{
  "n_layer": 16,
  "d_model": 320,
  "n_head": 5,
  "n_kv_head": 5,
  "head_dim": 64,
  "d_mlp": 1280,
  "vocab_size": 2048,
  "activation": "tanh_gelu",
  "norm": "layernorm",
  "norm_place": "pre",
  "norm_eps": 1e-05,
  "positions": "learned",
  "qk_norm": false,
  "attn_scale": 0.125,
  "bias": "all",
  "tie_embeddings": true,
  "parallel_block": false,
  "init": "normal",
  "init_std_qkv": 0.0233,
  "init_std_o": 0.00413,
  "init_std_up": 0.0233,
  "init_std_down": 0.00413,
  "optimizer": "adamw",
  "lr": 0.0014,
  "beta1": 0.9,
  "beta2": 0.99,
  "weight_decay": 0.33,
  "lr_head": 0.00786,
  "warmup_steps": 540,
  "schedule": "wsd",
  "decay_fraction": 0.697,
  "decay_shape": "linear",
  "final_lr_fraction": 0.0,
  "batch_tokens": 131072,
  "seq_len": 512,
  "doc_mask": false,
  "z_loss": 0.0001,
  "train_tokens": 568300000,
  "steps": 4336,
  "dataset": "wikipedia_en"
}
MLP neurons of a small language model. Each row is named by its layer, matrix (down: output weights) and neuron, and shows model dimensions 0-159. Each number is 500 + 25 x the weight over its row's rms, rounded and kept within 0 to 999. Numbers have three digits each.
A block is one neuron, or neurons of one layer that tend to fire together. After each block is what it responds to, as a language model described it from the Wikipedia text at the highest values.

L3.down624:483521515532496509480541522512530501513524461536521506507536517465483526475474526510475546500566569544486465530513493467486477457462493471485484495524518536515499520517482475490472478500525472519484498535534498486477488505496473497473530481531495519491529519505501482494480521484540494502505514512493510473523500497498486447495518525488489490482549527477489518513449524479494491508496513481512475479477477530519517470515506505501516482489515522533501551468514465510480512498539483
Description: Infobox list line breaks

L11.down83:483530478510488501534533505525493479528521472540514487487535484527515538488515544471511511490509424517535486536474587555487503471489464520504501493453520479466499499534532509496481469513489503526507512539507506508497465517525499491488503474487503526515516456505505486492492501461501480483476526538528469529500509511498503488500504524484480475511507485479504519479486449517528533505471510499488526467555500493512482500550538549546496509494482513499505494480485521519528470512471517
L11.down175:489478519493485506505595470496503503493498525518480467496509483558511472522492542515523483516527444492509479471535502472498534510492519508529485517500520535501478477500504530520506516501536493526521512532492494508532468484501496490507546502449493486511488477520470476496482485477467500525563462505481467491514513480528544461537532508494520481485498517494472563491495482461497539512485507491498480482552534540495519467502525472498505523505445507529476504537525518533525477462529516
L11.down273:512521517497499516475437533464521482484529519463521491477504461511491505505512467497522508521542452510487482468467516468484474501511520508466460551526531481485473477510498492515496486501466517515522484489516487486548529501520467523477488442485546523499542495498509522481438497498500505502508483480549460521485487501519517494522533519522507494534513518493489478517479542580510478478546501526510521496523535463522526524540526506515457476473508530492536493527476498540469467527466548
L11.down343:501508497495504504483498494463529420507507537451537513521528496522466509505455511498523526493532530504517535502473485502511483469492486488542513497524498526477493508512507488548502477480583522487503493482505486516470537492572525522531496523505496523526524497539489516514482511487445502523490498484473527462498516527506486519529523513489508456522482507479490488495517498519464472526521497494478514518460490461491465483502464478506462467476507507490496529500523479487506480479449477
L11.down349:513498467486501500512502477503510500500523516491474515502502470466513459503478501482543474469519573528506497462519507469464494524497496504437533466476527495513511485468467481514510538539466515511508515497526521522463513504518527500459574500524502526509471516492515485454503469500504507504516520529462495519528472493503510474484516498482502508456485506493484543494474481494509491487511496487521511522515531495488495486472506504516456511525520519489504489484527499464506519531479547
L11.down428:553510515521482497507509505499484505485474486484532464521508496468488493533468471474483486497521473473512497482457503533486537511538478495475520497545460481501520545505500490514557559540453475463494472517487533469499463511519467455485500533545487528486512504490466489507520479485519515498476479553512483481502513485463513508457476493538525522465500474521495495465476546513485473536504464493441509486492489529454534516516492512490500516553499488472479497511504545456482478501493497
L11.down443:535457520462496472511540486560473497520521509482480499479505537520481527501448511475509466532491491498510518470522482534499525505480493500503501491459494526495469514492512493476511502479502493529511423532514490498501495513475486487499483492508482570497517511474500463501480443527547499464500513521476536482501500486479508536510524508508493466508507507492487520476553528530498474501525516488477543523511495451462560492472520471518493487513528505483485478517457489519504490466510500
L11.down495:531499499466497505499467505544507499521493545521545542525521489488532467516513502477545490487524486460467505537490516474496516535489528468488530503505532552557486499484474527507506487482483513517514449508455538524525520506504472517448546463483502450506500481497527546497499457506520508511504532480508512496537495547532496496491510484535511532523528533454528521465487490484494469491537542501490494509414503529504497507497481534486488527496465482506477504477508517514509530508535489
L11.down528:513504521505535515477560509522489486462505512529491517544439451470512471493517589499523529485516502504465488511444527442505485513542466501497512509490537516526514523510494475515505518514529519527525522475478530510525485517474506510491503467528509493479464437468509540515460527507515489518475525513533511517460480482476468524494471510472528489496515499493485518528465510504511470477505498498494475547503515487512542498490479491492508521461460482540488498473563536532478500499476505
L11.down583:492514521489440496509533508504512503498551501497522487543510537494505494471512508491500504517482497495489465539442515515514520504530504544482508515513561482516515512498504470494487503534518501523488517490457505462504518496489501478504506397463503455442475470517493528544498482542511514516479500489459540532513514467523506484471515491505500492481498487498497535519453458459519507417490481527485491464515480539496482512534476518520521490476479506514553480484507552488488455499486491
L11.down674:488512516474470488509482482534514491474496506505512545497518509556477449435515562492522510482501554505484482517498539505483538507457502528469504512496576508498508531481506504520498493521520506489506503498487474479478533480493522512472481492516487484494501517529462475485475506446521497477519480504472482530508505459531512487533497488489484466525486522545509507510485438500490518493442484489465509534478557501449528488488480457518481489545504483507505452502470518512478487470502505
L11.down751:548472525543478520494535499495484559529487501522492494512469521522486469458494504461486507497454515533490459487527466479529498530484472488489502521450511465529467481477510520480469526475514487463499496497540506515556499484475486503513519501469471503534481472473504513498472517497515490482503443503502526520494524499549541519451506472491484531557510477505517494472495524508516511451460498518454513495518512516464509517541496516537515523530517516505484517525496503464461469520513500
L11.down752:534485478473511521493531511536484506532541487515452491513510488471506446521535497474489522484497487497503492492520498491512512505432490496506479521469522485477489469511492518507481496485498507522485493472500527463500533536509452464550467478503544532500491500464561493547493502509541503450500549484502540450516513494487545497446476459481479518513497528461493485479477501512513504476533473511493497542510440478551492473529499519518531471515525510460536491486522518506489496519462463
L11.down997:470520478552551519519495508517547473490501506494494487453482513512511548502500513517542505492526497492492502504506530460491510496506550521477543505472500489443511483483522473538472480526473514465502504484478493520476508498531498524521480528457528500466507487478529505478515450521489503513543476504495491521471517477511514514526558532460537448506478547481498500502522438473513485508500490467482519499515528481511506499454481446458457530548489492493524458536461557504551546512504514
L11.down1183:509480496515494464480514488551460550516490500484507505490485489495468510461531524513498494506512498520485490502463510509538513523499461551507492540515462483512488512500487499507506504490483505528475499513487449543530496477508488511527542516494504495486481503489532436471488483494523500525480487502452514480518457443493510490481524490513490451502485510500493498506567485516507493509501476500536503523551522436465501521537475480488527500490483498493497498500496484494491538467481523
L11.down1223:498488485485493450581470551488514522525513500499520509507516504474503481491482470485544523473466450485502543475476505513481496530518469489510521470502471492480485505528457505495570515523492472523492537482485515488484517501544457509492540467503509504503521472470497517478482529497513496490539527484499487496468490537511496504543517519484488540504490555487495472492525479480464495490535509517501477471446507543497529486523520464481471515471469498508483485461482509496503537493489519
Description: Mid-word fragments

L11.down11:495480506462483528500524498513474468440536512539473529499482513463464489456536515462494443497528500463511486495477492456467474477501496484475544505477505521482498532529448469509473489472513489477533442522502540520489493481509495509530534482540468468496534524527530485497497450519518476481501552495502498480565468544530486532493497467510515530530531518468512470540503490527484523481458503563559522495491531496487489497452459535523474493482484515496461486578509471520526516476446500
L11.down26:479497518552508520535483544472465538472515528504466508504458517461479522495503481482554456443497477526472490512477497516481473493503510509471494508474513502480507504510473500513496512516513479454464490495511518535447498566468499513516537483483521463474498451494484494534482487513495458488475460518543496494514506519542539500519517478511530517503462478471489517494547517482492444497521473476498518457540486502503522494485497504468527513513473481490483518528510504528532509569478493
L11.down162:480523452551501472524483521477512522476505533512452478492495442504521543511482505481508522510517533494504508513482514472465517469501532492510535534533446469461488498491505486491510517519522496494505493519481499517503518456488531534462551525475483495474515474512443481499461455447505530514535450526504517494554492491509512475522447487485535494521486535496529498446486485455480512513495509465524501505519519514511513508515510473491529527508484457510478523536536487486471517517504491
L11.down328:488482499522459508519501580477549540505510533512511536513540469462468488511515460530511544500492510516529535537482484520518510491455488497488472524499521481403500524487492489538505446516446507468533502522516508511483485520515527504475530511476488468485497493482525480513503548489532506503531474471482506497508484489500533499554529554469528517518500524520506515512499536485485468554497487514483516484500503524486515563518486522489484526496468479477511465504455491490506517536516517
L11.down597:511511486522486513527485513487496532518519496497507513480484501470506488486532461490494502468443503486473511508529455516478480494517521508522488481437455523456480530493477506478467481461518571487492473498501511510532497484456479483498525551544513514546504521552472520501494509514531522498541508509446501548481474495489561505547470463506478510511526494519492494528517506480486491513506518495522526465476487535489521470492500481511497502483494512492497468440518503518453483535526521
L11.down671:489465481482487411497473499533534527457509480487494500507532490496489471530512511471521481493520535516477544476460479516518509479501513491464521477542529519469471461429503500475505519516532506488459497525560513483509489518505463533530493547494519494507526538518505470507466509532491505482536481493517468485491501478481522535485516505529499470486510481496503538536521521498499501527511514529557531523513500498510528501508446483481537482448511505497500499474537521515529502520467510
L11.down721:532506462500531493498496456525481512507451508512517530485496533494514497519463511484516485549503468469465439466496510492473492461502495497492469464505500479482464452513466496542496506526529509504479481518529536508465494482512513474512527519447545499516484491481518471507470499466483530523522492521489465493549484485522537531477486514482508487492498462526518499480524484485506452491489557524519540514535467471452472524471525510506522505528512478484482548529555501495521512472489531
L11.down722:509519493522480494477507542496511523466508495470509500506496484501503536527525444539522493548480511480531472506507524524493516459550476482539465476536513500528472466514453516480448510466517515503458513467528517445496490445493454465489495518470496503515524518506509491541457494475521501490523479517496445501499501548515471517498498550556479485471501493508510472543499490487508521533516521510459503508505519499561509509496484504487474489468509495516516517507522531479440483529540512
L11.down727:524521489476531499590496480453537515534527530467513509497493494501525503531507577491508467468505547459516552495523529477482556488495493466495517461471506487483504517499505490501513522498508474479495469498477511503500497510474514521469523499531484487480549488460439491468493497486508497503515500487485492522494468478519567453551519523517537501502483518508491511516478467519541526464504501488471482490510541509464511457494488487544483502526457492490481535503512516506488506478544478
L11.down794:511490509473526496461486505528445524526459508484490519517501498482524490548525481545499545546491466456531495521459512480505509498483522545460517473482488491449496506524524499441500528478525523525526488477499509465511501482489540574493507500535499564501544484482461514495483519521521468447487501505540489504486493479448485500450515515515507507487516534469477490482519510520487504538498545542476457511513534466506551517493499492518510501491479506503503515505504491537491513498540556
L11.down837:509517512494470506492529544555531468460522506455488507486510505477508509524485514530531528499500522528505452499504461533517492517505501486525486505527511497529446524519530452519527497506486501497484522471526525528505483494509476479501512416464482517505451478518466534452524472480494514498457441522509470475500555458552521513530498525485533521528532496507520479476513451518494497482463475503494498508494441501446491530518487509531498484497450468522512502509481533528488487493505508
L11.down920:503526478440482477510497518469529547493486519468496492468455507490506451512497484500452511439501486510551540548490482465526511502517477486496533506478516483473492506518482508532443522532514512485554530551464521510528477466513485528486503508527505483482451466485474520492523494511495504503526488437530488526524534474487477485518475537514521502460492474539481509561533448522496478499484516491501509494505505490499488485487512459515501512505460484512535524489502499521510540479528492
L11.down1081:538442490552468478453485505456503499469508519487489502488536494484526508455548531495508488539524538529521506503515459558489472498517513481505465545489489476510493511514500480458511509516547461486484476458511517461518479516472516523499477476489519499489459528460526521465463496471496493478506515477505496488537456529499503495523523512504471547482521509541516476460471483453507514480495549508487519504504504560485513552496475493473488530494498500489464514470501492498514490530521519
L11.down1105:498516494501464472521494531495487504468507509520469510513509506406477505567526460501496508491493511509515490500495500537470510574534490452510501522491491513482473449491459470504530517511442449491487466517503511437484505526471525478535501552543481484494490574502486476516521491486528471447498474533506506551518479529508514501527479523484517516491493511459529487509518505522529461525519486516488462485489500526493492500490459504503523505537497537454484551473487486491483477544532504
L11.down1114:541477518515510469481494507489543508508506536504503508479513514477481517469473490500512489528490541508473503522461535502499494507501520502500485491477527512492516564475516491475539507511511495500460485505539505505500522519523527515513564506525504506508456495508477520498493451482508489528464475468519509497557502492478466500516522559471505515499501474534494522509558521531497507516464503512489536527503547511520474463451486522492492509494511487490511476496478519510474485495494481
L11.down1187:561531542485479508494505486546537441487507494501481481485470537473504541466542516470465520507512497508486471496530532497494476520558501509530509468502565524509519530490493522490509481500485583515514487491549491467464487494510498519490457488483479507494501518487531485475470484482525497480460506516491512520507506564493494509511486509539507522514496496515512453538509503496510492514496483510510461489486502485534518491495491503484511506495486486486492462505467477507495484517527474
Description: Possessive apostrophe

L11.down129:537531571497544470482511473473464526510525516438490497525517469526461515520487474498531473521476503496516486499477449479496472514474432502509520526498525491541519502492522472506481552508484508511499532481484495463483477498516499459501490493480481462483484467491508529524519498513482450486514502534511481496543504495491543529508511565477478531485528490480514504515538485511518439472512556504477494533548468509487490517493483508474446510540474462499522527431529511473522473513528511
L11.down133:516533525505499525480487519534509494506469473478483526494473509521474553516501492502488531501473505520470545500476464476432523514428478499496492499477434517497535526493502484539520503521522492490484500471536526533442497531485494502477529554467498456519540491514505503439520464515510550496494522493517478542502497518488530543506512447505528505484484500490481514506493504535478540488554480482496515520470495524506484518483482457532493508517517502503479450501521548524552496528512525
L11.down143:536503529485471527468523532527461465502450522498508485488519497470522515499533526526464501551521472467483453504511492545492489500460571482525488500501538500505531504507486468515503533511531523487527463472505495494502475499505522495533517469515498507464450520506498496487507519531482508500470493480490477524518480507483488467522488489493477517534547546499497480479503510509502496489487465480514506465495493482547459488486467500525501483534510451510480494473521470447454506497492514
L11.down365:460495535512518494476510475493522484518504475535501499533462511504499480505467484475517513476551498483527531534526482453486475472511540512476498510514498489495536482468498499493473535544547531490490528522471478507515488546524501497514514493522506475487459492520548470520426478498543486494505529480524457508515504515533489528475477458491483459452467454468541544489488530516477524520489506505518518505558519491466493494510519471479462507510496513503497515516479495486548530455492493
L11.down377:501513475500496515529513499507493491511486522509485545467534486486501489480491500463483501448493506469477522484547542517511502481508483494490478519498513492526484477484518542506529525447488557507506504480540483518470525496462484517471495528466501516509505487517475501541455479514495496456487458498521483505505511512499457493513460499475498542509515535512494500492485493528514501553465510467580531500515475549503534516517520489454507505492511491466501502495503494512493543537467473
L11.down442:488496479501536521532504502539472464505520521503474486532502544523525512551459477485462514478494533538544489483495518500497486523464531547503560533497473525469523485514477492498481462494499546474540522510527531511509476480497529480489512484462520486496535532437470516490495447460487449524469502492470522491548492472463519484482505546485538554523467502503509478472449488484480471462504543479521500478526478506514516529498493487499478480511534483482521533529449512501497535524502509
L11.down467:534514551499448502513537504508541484487538494504527468480503486497483508529514495495452478474513491504471503503475449462476464483502477507508490509489492521480529495525526471483477528514521441447530532498488489490526485512490481534504527500488506480493494478505500501553484561508494516453477476482548482479491534459492508515527483475489498489477535457471521517518503503500476532513535513513529511499511491490537515515434477527489498510533519494502486515487502537500480473474511546
L11.down496:536492497551489513495504501477497490518542522518494506531495487505459481477512494527475514493487549498466445551489460476506486521482486533475503492497487488505489436517527483512542523529498470517489487488520487525555494539505500482453506513483480513559503513510466472514477481475533507482515477504516500506515516503534517504519499488551518574525506486498494487484507515480530541495527489502535534477520492530512473501475489516465478560482541451507451487529495463488523434509502500
L11.down626:518511480499472518519425494518512512505464510472491464510507494519464515478495504461530472518511504523484453464486519483503504516510484477519473506473490456496464488479507501526483509502498500500493516520517459486533524476527519500481523489506522448513476524520499511498492459485481489542514495494496481484486480504504453469521496462517509432512528445506497474470490505543487514506455488514504561510502554468521472458464494515508532495513518562520532513479462544461453501523462483
L11.down642:515502475486471514504460513551473523506506481509505505525492486499492474495489516497452520472494465482502510479490510537520497480504474470532478491482480510508494505528465471486497556527481513476473504500537483436507458501545513520494520490503499529457469537503473536564484512501483503485510505453506523526498511499526535471514501504513553486509525561510475529507480507486485483512460447478496479513567516498507512499497524524479510514516496478511495476492523530506455452477505521
L11.down760:523476534493525501513491495431518417499492506492500486489477507486556472512473523493485489478475463506509513496522479491496504511511478488485496485487540516519512481534487498480448493509503508541496494491475475505511489521484515492466463512516514531468471472488471491516532527496494521462510502486435487492528488529481471501527471487473501492471472513573501531497513480515507516514520473514518501509523476507523455486468480449499497503495520523496520469513544523511499554512471500
L11.down765:546517474474553479487451488511491495531494444513534495498510516531517491517526509499504503476455502516513507493527513485447493541552455485490485503502517498480507509485545493507493510493521490482451536503508522436540517525528491481498475479495497520519486484479512569470510525514503482495492505497486507495463517507496492487468507499463509461503509513531505530515538473487511471496490525532470497520548434481509450508502492486481492514521502481478516517516520531518469564481496562
L11.down925:513482490548492475541516447530508524470528493488519511569442489478510486506522471500474478501494493478492499489525517484552476478493509523486489467504498500495493467522485441499486489496472490483507500498495497536506523511479476523488455477483476548487519505473514499500506531481490480508539509503518492499504503472522508472504522464476519520469519547502492506508495526487501495526491497510508470527564537477495515483501507552492541500485476503516494509484552506492503483514505508
L11.down1047:493468563581462487506483501481452500468473502515424517500502504482502507515528480450471516503547465461549492497489518506533523501507477488517496539523514474544497489510487517494446561482473488513490536504468501483458465517518553483508498486525544506524502472485474472546507514473485500508501500509505471508519485509484487479470470518518470524486514504502483481486537488524503523500472510444489473505488468493541508499500493525502532480518515475477501522508485499510505474514491520
L11.down1228:503510490504489475510463485529482503504494495466494522498495516468472529495491470513487464501475519490462455504483496498476481479492531514472519519508487481527522517514497507523480489517473463502502520487523495485522515492534467485498482506519487490510487478557492516464527522477485505485486478506521465496529470488542557459494519528508493462471556475556510516490498458458542529494486463535413517493534514491505519470520491494479526528512498511517536486481491529496479430486496478
L11.down1233:516482571506549483476488502495495486504495500460490494500497490481510479528451485503448480498468444519547540502495525474491483495487519511496469480506494515521496510458490464465527501546491515517516516452485493490464500514478529483461479491498520483453501464494508475450508499497488470475475513481512485474495519501538489499499534488530453510487507503521533525510517500524497499559480533509517502524554506510544501536550491571528440498525503541494490532481497489493499463457524477
Description: Ends of structured lines

L3.down1113:492467489474519483469506517477468550505491499473477527500511451553499477491558518480500507493493492475514511528491492522482483497497467482507506504523491519480526493499547534504474550496460492486505486473479500480511474493508511441505461502472518537517568506497519535503530489480463473508484484525521496527488505507487519520472465450475527500518506504514460483468493486540516484500498543511491509494505484488525476462517505486501516506485495467471495542523523520495507449490512522
Description: Mid-word subword fragments

L10.down477:495493562480506525479528498522516503507456531496518495496509502445548510498462497524503485494463545471494525509478479543512472516491460503501548476538467520493498535485479514519506512533504499490529469488495487498503532570456508504526512516506490503501495479499469518511459493536467519480493513510510462519527453524513524481470503506522479494460545484500494467510536490474569486493512476537536467509509499500508473493478498513441501489514525490495512502503488449504462501473516494
L10.down542:456514509508518499456532487465502496476463501490543473487516500525484499493459524472501511508501474456457471540495500485533520502495516510500542426511510495517500513526533466479469518539515546447495503501484532540481491485496548468524536518524499508500521492517486466507500524516514474510507483474482511519510514547512504462486500585510485485521508510500471463478501475517494497508504477484492483504487515520476461533490460479555561534525546455502490445489531488498512458481491515
L10.down953:494522530535514518500446465501490554467470511495494502484491523517517511519520489487466530495522513519506492535504509526495502490484568535502501533507522510494520519519534505497473527492543505553491505531504515493492529492516492504460479548514490553467509503516499523490447487497479516460512497487500460497528492481484507448479513485535490493481464502469515505502537464503500489465486498527473506499497517511490526462464492455504479553481537459494487469519508495509508513531505483
L10.down1162:492536515474498553500497496513533516497460526452478499510490479456505511510460551478476471479470492514452488513519481470503484511496503518509497477497516490525537488485560518487480518508492489497522500456495543500511458439503461499484532548524518534495541497477460448441547487521556468483489488512473505546507409468506520508464461478509507490505475503515466476467502499496480536475527494499511450489527466511493474456543493504486486508492518492482495497479508513452460533474497473
Description: Possessive apostrophe

L3.down1181:520498457495478477530476506488515546521493519510498508511434519460495490528493492512491497484482497471452498526543482515530491481484511521539460476457526468486485532483495517474490485463518487491512476490509465470486508477554498507491509517504506485501496523550482497543483512514527434490517499500475457484472479490467521483504494432495507472515508526458462477513507523489494527500483505522528449521553503519480489485500478574520567457501514496479504497508503583535520550531524512
Description: Formulaic punctuation and subword letters

L10.down233:524464518491569540533504495480483484473560508499535532498469504502520485538493511501479497511511499502495465430493474476526497479496500477484514478498540490483522531538529457506517509525482508504520480441516491489436456458476495455460478523530513509471516551502454521489490521485544491525500512509472548505469520495523527426500521479453491491509492486498450520490505525493525505516505475454538537489505494484475499501496524514527465535434510500515497551492534535534504499477538460
L10.down680:424521482510476486484517498500475552537497498469520524481539527469498508529489515464542533518503464493520497502477424523500468512470522526527488499465478496504480476513492508501521454486507496524535473510476492533535508478529521531534509479547519492504522464499484513495500491530482497513502520509537500470452529474528490487474529476542485536470486518468524503556517525453490481480509531451500498495501499502531539477536493510543513485537491578490527517510537530500530507492502525
L10.down1068:509509452478487454520479496557508497507478505475513493556475513517520475511507488482513506513511532490482515490508509515514531490513459489504485495518488502535484535540502466488531498508508526485454533491515518532473494513501537488471493500513494510488498499508459511572481528526497499516489495525526495451502490472519514453524516507449477519581501533543492541488475480504505538506513462472488506486507502478488521496491516501513460550490499478501528500460531497515462485512491490
L10.down1174:495464496511484485464440504467555457520544482523487449514519516470499503468528526514570450509434474482450506479543530489516467480518479506494514512523482468503489539524525491489484479501514500507444502480506464528518471500512489510462476496464507504502447483505484470448498466557517524492510486508474483489523475491521476515500488499480506473488482548492539539496518441490527533494499498486469506481498500492484515530498505521476524463535498468511457493477478530535542469518451488
Description: Paragraph-ending line breaks